MLP neurons of a small language model. Each row is named by its layer, matrix (up: input weights) and neuron, and shows model dimensions 16-143. Each number is 128 + 32 x the weight over its row's rms, rounded and kept within 0 to 255.
Before each neuron's rows, "fires in" lists the words (lower case) most often at its 100 highest values on Wikipedia text that the model never trained on.

fires in: "when", "what", "if", "none"
L5.up27 [142 145 145 161  82 131 145 103 145 115 156 161 127 145 116  96 139 152 116 175 118  94 108 135 148 126 150 127 177 151  99 164 166 140  50 145 120 110 149  98  92  82 132  66 122 122 105 101 100 146 132 117 144 122  49 128 137  98  85 140  99 201 131 120 142 104 138 120  86 108 146 129 150 121  77 109 100  61 104 140  81 108 103  69 171 104  90 146 174  73 255  77 104 168 100 100 178 110  96 126 120 114 149 142  94 161  86 133  76 176 153 112 117  85 140  58 156 129 101  83 125 123  88 112 160 105 125 158]

fires in: "this", "various", "these", "multiple", "four"
L5.up748 [128 124  88 120  62 145 114 130 150 159  92 159 111 150  87  51 137 149 129  49 112 142  75 153 148 115 154 157 178 145 133 112 185 116 124 124 125 111 153  73 157 123 141 138 188 149 170 141 114 140 118 155 150 140 134 176 118 182 157  85  61 139 214 152  97 154 133  78 104 146 132 135  90 101 128 123 116 139 143 139 112 169 176 107 199  91 113 147 109  75 118 174 119 131 146 170 123  87  76 158 109  98 120  71 133  65 145 112 100 131 197  85 161  94 189 107 100 152 129 181 122 163 148 134  98  91 126 150]

fires in: "0", "1", "2"
L6.up662 [121  82  94 146 118 136 113  91 125 192  79 157  89 118 116 149 153 102 136  99 177 151 151 146  61 216 136 112  98 102  97 130 142 143 101 154 122 130 119  67 136  81 144 130  69 132  81 157  64  92 165 121 132 120 142 169 130 150 152 197 137 162  96  67  94  96 174 140 185 126 102  81 138 152  94  76  42 180  93  93 109  62 136  55 124 136 135 123 119 130 140 202 171 106 118 125  46 142  69  89 166 113 189 156 156  80 138 109 153 104 104 132 161 113  85 111 156  77 139 135 131 116 130 156 118 111 139 163]

fires in: "when", "where", "if", "which", "because", "how"
L4.up350 [126 189  90 101 152 117  76 158 144 122 117 170 152 130  75  93 109  79 137 113  98 164 124 186 101 123 119 129 162 131 118 141 177 120 151 158 145  90  51 123 156  89 184 114 138  92 138  94 159  51 161 141 157 188  80  73 155  86  96 139 149 152 129 104  58 113 152  59 131 130 106 145 152  59 110  90  91 178 137 122 136  94 101 214 145 129 140 104 143  49 127 114 108 137 121 125 129 117 141 102 172 170 167 163 146 158  98  97  82 128 202 107 102 106 115 108 110  73 136 112 123 121 117 162 126 135 114 127]

fires in: "of", "senate", "supreme", "congress", "council", "representatives"
L5.up559 [160 130 121 172 124 114  91 114 112 157  62  87 101 116 161 108 135 140 108  99 153 148 104 124 157 119  59 128 145 157 100 112 163 106 155 142 106 157 110 144 150 114 132 129 123 128 179 146 166 165  93 158 150 138 118 108 142 122 108 118 118  63 176 152 118 224 111  98 186  67 175 108  91 116  79  95 101 198 136 169 152 144 134 133 195 172 120 151 137 136 142  98 121 206 121 123 105 142 158 197 112  98  93  75 118 135 130 101 133 145 121 199 172  98 151 138 124  73 103 170 130 138  83 153 119 153 189  91]

fires in: "not", "still", "were", "residents", "each", "which"
L4.up413 [130 127  88 120 128  65  94  88 170 118 126 149  98 153 164  74 111 114 138 122 167 130 124 154 111 155 116 120 136 157  95 117  75 119  99 163  46 129 125 106 166 118  74 110 142 113 163 115 134 171 110  97 123 146 100 175 148 119 161 156  98 111 133 131 187 162 136 142 103 169 137 126 182  96 155 155  69 129 111 165 118 106 112 160  84 123  94 123 163 114 128 129 149 144  76 170 111 132 106  99 132 125  87 115 111 179 140  59 161 116 168 136 164 178  95 128 105  95 119 152 135  71 122 142 115 120 140 145]

fires in: "of", "often"
L6.up297 [ 98 134 133 131 130 189 124  60 110 143 172 109 116  98 166 119 129 174 132 160 119 146 159  85 156 159 133 146 141 155 132  92 214 137 111 130 110 118 131 129 170 163 119 107 150 102 112  73 136 110 131 136 132 154  97 141  96 182  97 132 162  76 167 159 162 142 109 107 125 135 140  77 131 200 113 126 162 146 185 116 127 144  96 123 119 130 112 137 163  89  84 134 196  42 139 164 153 168 136 173 178 113  51 105  98 119  77  57  66 116 131 141 162 115 104 150 130 116 137 163 101 142 114 170 110 149 185 137]

fires in: "s", "senate", "catholic", "student", "federal", "conservative"
L5.up654 [183 169 124 134 187 111 132 150 123 111 110 128 115 116 114 140 194 156 110 138 171 139 147 146 153 145 134 100  94 181 103 125 128 132 130 110 110 109 129 107 120 164 135  25 138 132 152 179  87 126 184 119 143  67 164 149  89 150 184  82  50 106 114 172 163 148 112 127  85 146  96 154 105 151  87  67 155 118 142 134 180 116  91  63 143 116 188 128 113 110 106  98 143 161 102 164 187 128 141 109 142  59 147  54 104 133 120 136 132 166  90 204 127 144 123 139  90  95 127 187 146 181  93 106  84 116  90 134]

fires in: "when", "because", "even", "if", "while", "although"
L5.up743 [ 75 159  54 155 134 156 143  87  85  84  79 152 158 175 107  61  98 108 146 126 124 119 104 112 161  90 151 105 101 145 115  94 143 125 115 172 102 109 132 128 132 105 143  97 108 109 104 188 113  83 113 142 142 139 115  98  65 102 141 142 148 162 119  86 111 114 136 176 108  98 130 162 146 111  84 113 119 131 115 141 103 127  94 146 143 141 137 184 146  61 115 114 178 132  51 111  86  69 124 128 196 123 163  96 130 154 108  83 104 124 190  69 130 108  99 147 134  77 173 116  95 151  85 164 110 146 113 187]

fires in: "on", "avenue", "performances", "performance"
L7.up545 [113 161 156 113  97 137  89 129  91 133  85 122 154 183  75 198 104 103 111 187 157 125 148  87 141 137 167 173 160 139 135 134 137 123 143 140 139 131 128  90 111 109 114 125 153 173 118  83 106 124 152  58 157 150 141 117 154 195 122 143 110 123 139 110 163 141 159  98  49 103 155 125 130 138 118 159 130 145 100 168 119 150 112 121 169  85 163 184 125 122  72 143  57  45 102 102 149 145 140  96 128 107  67 122  93 142 150 161 174 109 132  90 131 185 155 143 103  50 129  84 130 140 128 180 137 125 135 153]